Weights of a small transformer language model: vocabulary 16320.
MLP neurons of a small language model. Each row is named by its layer, matrix (gate and up: input weights; down: output weights) and neuron, and shows model dimensions 0-191. Each number is 128 + 32 x the weight over its row's rms, rounded and kept within 0 to 255. Numbers have three digits each. A neuron's up and down rows have the sign that makes its largest values positive.
After each neuron's rows, "fires in" lists the words (lower case) most often at its 100 highest values on Wikipedia text that the model never trained on.

L2.gate282:139210115142096087065159135153143141102147151112140136176098140127103163168117101115118208146088148133089120177112115090138138141096109034158162125175131083124156129138119123107079150121127108088159136154098035099139130070155098138113064214123113136150107105145154113106129158149076105141153154100129089159127180189144106187156067130132160079106078060172112116134135182114100085153124107102073085151082131138162090130102145165109171075096168101091147111099130169068161061123170146131100125146148168109133136112147166151128164116101155118086131120165092152078142097109128132128
L2.up282:132127114146140092138115153079059108113171092180092141113168127136091137107060106137148118147154159158112166124171139157135150167137130114207085137116179188138112087184114165112148100114170167057131181149167115116149087128122099123140143102119115052146146095115079104165109182119115213167135084142118136115102175166149111127175125165141157163152176116145158092119125184148146150150166141138046088159151135138161112123179089125140105095172098081172130138109162160153110113070125138217085113096107187095088098102133192171066153124125122126100090108117107175115092139116147114135
L2.down282:118102158076158131147127149099109135152148077113162159093124178104086184098096116182087099158129156122137117105149088179170147153170123058127101098145121123102097076130110135096081131162148165116107096135115095132110078182132151103085122095088085139119131123077073135120138179103147135094086127148085155167110139131128054102139142115099078155148126098079161142161076184065148148117114153116116157110139098162169168108135132112191156173126165033105110093104072081137134173145103134151092154159159110121086192135150113099085144059063087133184098112144173164167131115125158189127
fires in: "known", "served", "previously", "operated", "currently", "now"

L9.gate21:069130124157119056121152147125128134090098135125150124173121134145152106160046112110143190123181195094126110089138116138100155096084078091076173122156138103132118115131138191120145049105125093107163152109144121161161134089141161098105105108075132130119158170173146083060073116133140132148093182136102111143145099137128085110174108173136096142171074155148165158113202133118098104109143139166157183064141147142135158139102069126093139153094165138124117141128197138152106131154111042076151094189128124092075134135076138104111205111101129095073140104075106147156157105097130146152
L9.up21:072187105161140125115136154116146165094125139156151133062145167165134111134086151128152162123077150177129132067102136112123138141138170124099045133124142114094168102099122131120075124130138100144180159109116125067142133097128141115105122106112135162155164119085161138197127158172158150138155105142151124103167146118107133163187082155149106102095132146183117104111124151140170153113206089177073130081118167143133157118137160117144060136202058130103148103130182176140172125160149099142086180134145113076131132054171158114137233090151104123107120130132161085107074162082177080084
L9.down21:135130167133138218107203154100139103113171112115120116099156097147100133151166141157064124124051123137144142140154116107164147085069142158154127147173116153070107121150137080102150095129155157142158167164140171144162097161049129134125117120134170123144093124116077128107084089169131067127118121128113132104118116119133121129113169077096143108132165108043132104065120120120091132131075177101088163121097117147137094162139143139151150163082161146064096121139154078059172179121128100136142123080121161131137177109112106150130028105120129143176155191130200060122140163146061163109
fires in: "the"

L6.gate476:175083109154111167071164114082119107164059119116087081153105065156135116092138104099108121118122126131116094184184085120111072111131059095165118150145081138125138143119105105176102115108075161132098178075127132144194095161113130119134118117181120151099129048105134093148115149075094113181121117106098129124160148175140180124153184139159161138158103099147148183112084163172134114158163137161080111125097153100146149076169104122134103079103050135121110164193134119137062178141139186084116089111094123165133097143126174182102082184121207105108133142125142141118102166111119115113
L6.up476:117085119119127124117118116113137199135098138073116082116081140171091134115141121117085118111121145093133201135125183134132118189115177164094150138100157108162103186120108167106077107127138140131077128115122163078101073117083203114157079087155100108135128116148145150103128187134150074184090162100178157163085126067118153166152071170169151122091071096135155139148120104132144072124132096125120132157127105069164121204166135151060146136174184088186177130098122142162170159114111161197100142065165133144118129146140086163118128128096133151153121207144090163116106085151115124155
L6.down476:156148068123130120139107093151148106131196144165137127090126138100149087127191119124190060145088129133141146140089081110170171075148209101157170153075142105133191159126158114158114094130188159119144145158169111170066125115142039103139143126097099130086137150080100066156100167181118155135140134161076182107135149188132120142153193164169077156121143127119130120104118128121116107083088169130100141140192127134083101122118124137126161148176170169113160165121136161105148109143130159060150112109150173102133121119147141128212140053193134101167068159132139133107106164117132123094
fires in: "a", "an", "another", "its", "s"

L3.gate144:068150120171105099060141108077126148100122118149077131134157142188092119082150179136121128154089168125193094099085135163100060113067094149133084142124105081071171146137152098142158076138081084091116112100107061104091087147106163076100131127128075095210076128073125107141069152163128128165115124128092143104082143137202124128105138082088149102133093104118116166129136128151155179117146104063139135086135151161146147110124086173138138077126108218142147146065146132090121102144101131113112133138131087097111040127145142170132085170115146165127095124146140121165130128144115105081
L3.up144:105147090146108078042142135147081134167108093117114117168134121168160144117114182152126143107085170137185088157197144207149040107054127143146128103141168090164150146103154112143127075177170117127124065106089121143107142127070158064110118167145078104154071139133089128108114144168125197116115139152086144174101132160202096113092116154098153098114119109090144131155125117161166172159171073085103146084173116157151130097121099138149159102103110171101116166067125131098150103156110107108124146139164086110112088153176199151110089150067170160136109126112141152113106123127118151085
L3.down144:162133113117132078183106112202089132160135126105177179134145143093132143127097161114107131100156124148140127116179161089169166085205111102148135119146160216170129091145134125166108146133168135119149102128122166165180138082112130129144135172190178137084134142182128184145141116101186121101063093137105090173111140109091098129144072175209179111143107137146167104131161152110126141145136115114091110177161100094138130162106175092178115147150137077121142092164061104101142138080123079166116122101155195147109162120170219130119089172145151180108165141148160109060163131127133153128
fires in: "former", "member", "previously", "currently", "also", "born"

L9.gate107:188125127109118141119176139160178212098090109153117125098140103096160114055161143103140113130110086090158116128103111139140103126157145100195134128104133119179100192080149071154122123106139096123083154130137110124109147127143138144131145130104149083063177161128104182147071124113187133076117135103177130160189105122093114131108068160184136089141120116102094129141119117133168152118153167140107115123158194159180110169112111110128115139112082111116083084158098066202112057083170110088108120103068162134081113133092158150155079204118176128110065091141085090114071102136106099146
L9.up107:153112198106119106149116157150180208130114154103128111162154154179155082177138107114105138044111145119166149140158113149111110140072131129126125152161075172140162188140148111135143094132093166129167125128089153135133080033121181139144108113162039090123135155102102134149089166113152119105162160129140092119112114177075084119092183121167143108145130125128098078095093126121167132109118184096109115104117091122132122121166100176100198191200100171125100096121142119148083132096192075124192056084112114119079105158115101158103126126083114130150094153136110180097146104125106170114
L9.down107:117151089147165109106126119119132055118165138153074154118124116084076151126116166108181112148161075164147084097088111113176116178142164141074110185167135109090115104131099112114116144137130149095149120110161170138176112110157109138142121105163167141131140105209168107164187104089103120133075155077094137136073145130128134153126146166200000175091082055108141130114133103176157123138118090121104142099127156173104092118121176165155116098095122130100170180160101111136146171111084086162096125164164194110136090121203086107098130177141117089152117125142112118114133114122071101131
fires in: "well", "not", "her", "s", "his", "their"

L10.gate406:119101111100155140132149123121108128145158062097113093080058106127136091121177163083114170052183100136110131158158119183140129115111098080114112111163120100120065092175074095133149067087046102087120092124141114144175136068154122105083151141058067149137131048115107149086102113132101207051153080103110091119113081131145110166153166124085103115131191114161161154100204141069153128090111094127157133132117082109109112131124117213106149107118100143110131141151127128165123170118130171073153171118154146106157109088150155137131082110138139085125118142160132166134148135132156149102
L10.up406:112081113141073136107136158087140130153069111141149162101157165113135083108165094126097103162137116101183146098110106142099106147101145116091144135132090170103144083135130168069131121124149129096079166071172088082177097191107140213092073094133096154190110143135115082143111128125143073112123073148095115131155169122116225156122110183171054128086077148093122154138108074178098139156155099133126136161173157071126089126090125134141108139107141117047125125135071137154149115207109086133119106162138170122111086156116065103127193095109170130130152085151112127146141125096120089133
L10.down406:115144136117169094155155099123117096066150156123163111108157151157095194162091106129146119135126160138114120140144213151146154092166141186147124152136172124154137136131147154115100186151177156137171158135151187159068161157138083090120149104163129097087171139082170119211203138100164130171111157111153105101122089113156054162126120169166186146105134108141121180124049114155147149170093196145071160108118152217156170140156124103176088141132107155178148142167169151144172119112128149155107090102100080104103110111124133120098146125099074118156175121089128168155113108158080130170
fires in: "a", "the", "are"

L2.gate88:164143112177179140122078119126159098165127133178146109135139170163188165132174082127117112134112141117062089172067131119161163115065110098184142099168102091139038107137142154157086164122147120130142103148127152125120129127137143157153059117133104076085088165138136158142124138101169093145194182140113138135084099171168133158102137197075082185153108082185140116141156160105148154070115109088164128116120100086124090157120133105109112131222109139141182140116120093115079165180157181138066139153102087157087131127112140198082134118083129123122174110120149104144145130097166089155
L2.up88:125197147127144107102096108088118153093126094148120116128111149162097088091128145101143140146187144079149094107125095141107174165046159110140129195080143139092214158132069109115135132137122132099093101123136119077126106128083209102116099145129150125096099128112156124138147134111109149114131054174163176108174178120115158093074119120156109167093181090178124103156119148181101128151156100056083161084160143141183110146121114137115147110070150135083142121127148107165153030136066090107136151148086142161096089102109138114082160137088096127074081139153118115124053164088095162132
L2.down88:140078102173113145173144084148156151138197145159134196142158087125161105124135115136113125152063104147110104098082152125132155106173119157181128150190087075120082093168148150140120133163148106112155136154182103139119179138123177164109080104160137106104132161144070122120127158109165094104181116081119075123126086160082136147134142175071007081146063116128134138125182098104139170075133183121125132128083090156113146125093177148132100122168090100149183145165199121122114133169093132127120134164164063152125189118152102104146113081146130164117188130112173142103168146159147105137
fires in: "the", "it", "this", "these"

L6.gate119:117109084138207142105117149113111100145093138126148113173135113153099150060131147169152132159117082119089144103143130106121164116154089112131129069140142102128109127125111132108121106129132158132113181073076129125196148092213129105165129131121100146091103147149151089113175050184134096098116136068124152072156143096113085125122126142163106170140122134169133142135132154172143137080226124143167117122157068167196068154151119070049129102171086122094125135107129121161118095135139177116122097120102135126164178113190139163094124114146119115075156132083180141080127099124199194203
L6.up119:107147127110153101091087198104087161087101092147136152167091136126123086073165172116091130133193163133133087124141137090087094155105152105070099117158129137126152080079133182087140110100107211099094153111137096144157082076161142110066147027091152160136081096153159137142111117179126143105106144103189138113152115119140170141167122177115117198102120122157111076099131132148115134083121112203118063156159134139129120163159133091121177138167089126101183171103102120125159123109168136101117128120090166185129118167182170094118118093138145172087129116058167099075110109159129156134
L6.down119:141107092158079092130147075140162123100169128138122155067132103122183175206133105091117099109076100115188168119098114151157145139079185173140084199159163176119141154171166148130132064152113095164086129141157100124132157178100150172092114073147113135171117139083098157195120151104131129146134092183095184150128129132152092120130121164112151095129164141151130104136113152123113029170096179134071140114125143087088156116164105202137171154077174121162099137111105110139097151147131105086167163098164136156117126148064111154160140141150105093182121173171152148157166178160123104101
fires in: "with", "his", "its", "her", "their", "whose"

L2.gate353:170155118138108111111074181108132141145076070118165158111106062158154111148122158128167113153123102138163112104163099080117107087104080152055172110166141139161109179068074139134136087097098173128096203099139138162120143118120193159112176156102165202145177106152121139104143136168093135104114134091086056105184151156099155120137133190093079145166075160144095148177155155140097147108187197159129131120126154130170125121115132127058185173092168141106152106139116142152133142128168126088112138144149100154047128178112142165151071117129134122100120102155132075171150146120110086156
L2.up353:162165123157115100121072162108149140126094090137169148126125105158136106168143108153167133126113094133160114128163105087119124102072122164096162116168178149188135186095075148137123097114115165114120167082109155152115166139163213158137188149095175195127167116140107113095127133167079137088077132068118090103161146147105162123160107242105073174138054138148105171152131117169151151100175166148088104078130151135148124124098120162046166186102159135141147102143127127157128103103153111071125145130112134158043147177124175170131096096122140117107111114144123073157149108142109066134
L2.down353:120100112136108089115141121121138107188127139132140088147136160173145123142173124169146114107097137133066111115115122112161164084117146169179145099150152134169174136147150078176120121151124058127163117140104093147122173116121173142156164154133116113163097133107167087124132119125131150163121135127142136177069186125126119077106064255194088120149153155130144146081111088161179116094124144154046077125127125102138165117118111130085154166124031116133165151128152074146122103063152106082130138105125176149147176094147124134113139146149114117088085155130210161133094075113176128106
fires in: "its", "their", "s", "his"

L2.gate5:105068122127142149092137173186174101191070118145165080140093081156102144179128104144165117150113150118140122106127106117109129101049111169175181129113151111161130118102124185165124106150094191128084147127114159137119163126159169076105111133103170125146157119139124198148199120155117092147104101120099064199070142136120149064140099180108106112096082096168222120122092155135155093159168122103106110135135107126153124128135165124063088193105132091115144117105113188106145081122165125092035168151130134158099125173104151139137084138095109133153112102198139077099120133124140115135
L2.up5:104114100144133087047120158165092082151083113143153132169077072086138137149101116123135130115165146147151124112124117080130194112119114190137127122146149145199131127121073143136139094112117193051064134152117108175127200123123097160101115160076149140142114118090108118207107147152168159129096098104092048145121117150138119115100114134113143107141124146092167139101169140127113165141175150126079133155100152139140143125155185132039095214116085077107126111135132113134081080141157094143112176158181132141105178205126151160155129115092083144089169102148136116167134113176104058090
L2.down5:145087141113118115122130079073221158140193128080153122134098153122184148105141076192082089072119150114138143133108118150156106059127145086113092131158154142121137147145119110119122101165122081156135136082100127140143115101151186168121119098111153156145108161092150096068134107131088144160110112114141190091128057092125121163112168185116059201116152122196135132117086085142195099076127173127100088094146126102121102146145076104170191128135060141091125172079098091146133107124149161120155135117106150159174170097128111191160104130145190143137060113093183139134116099101140145126
fires in: "s", "his", "its"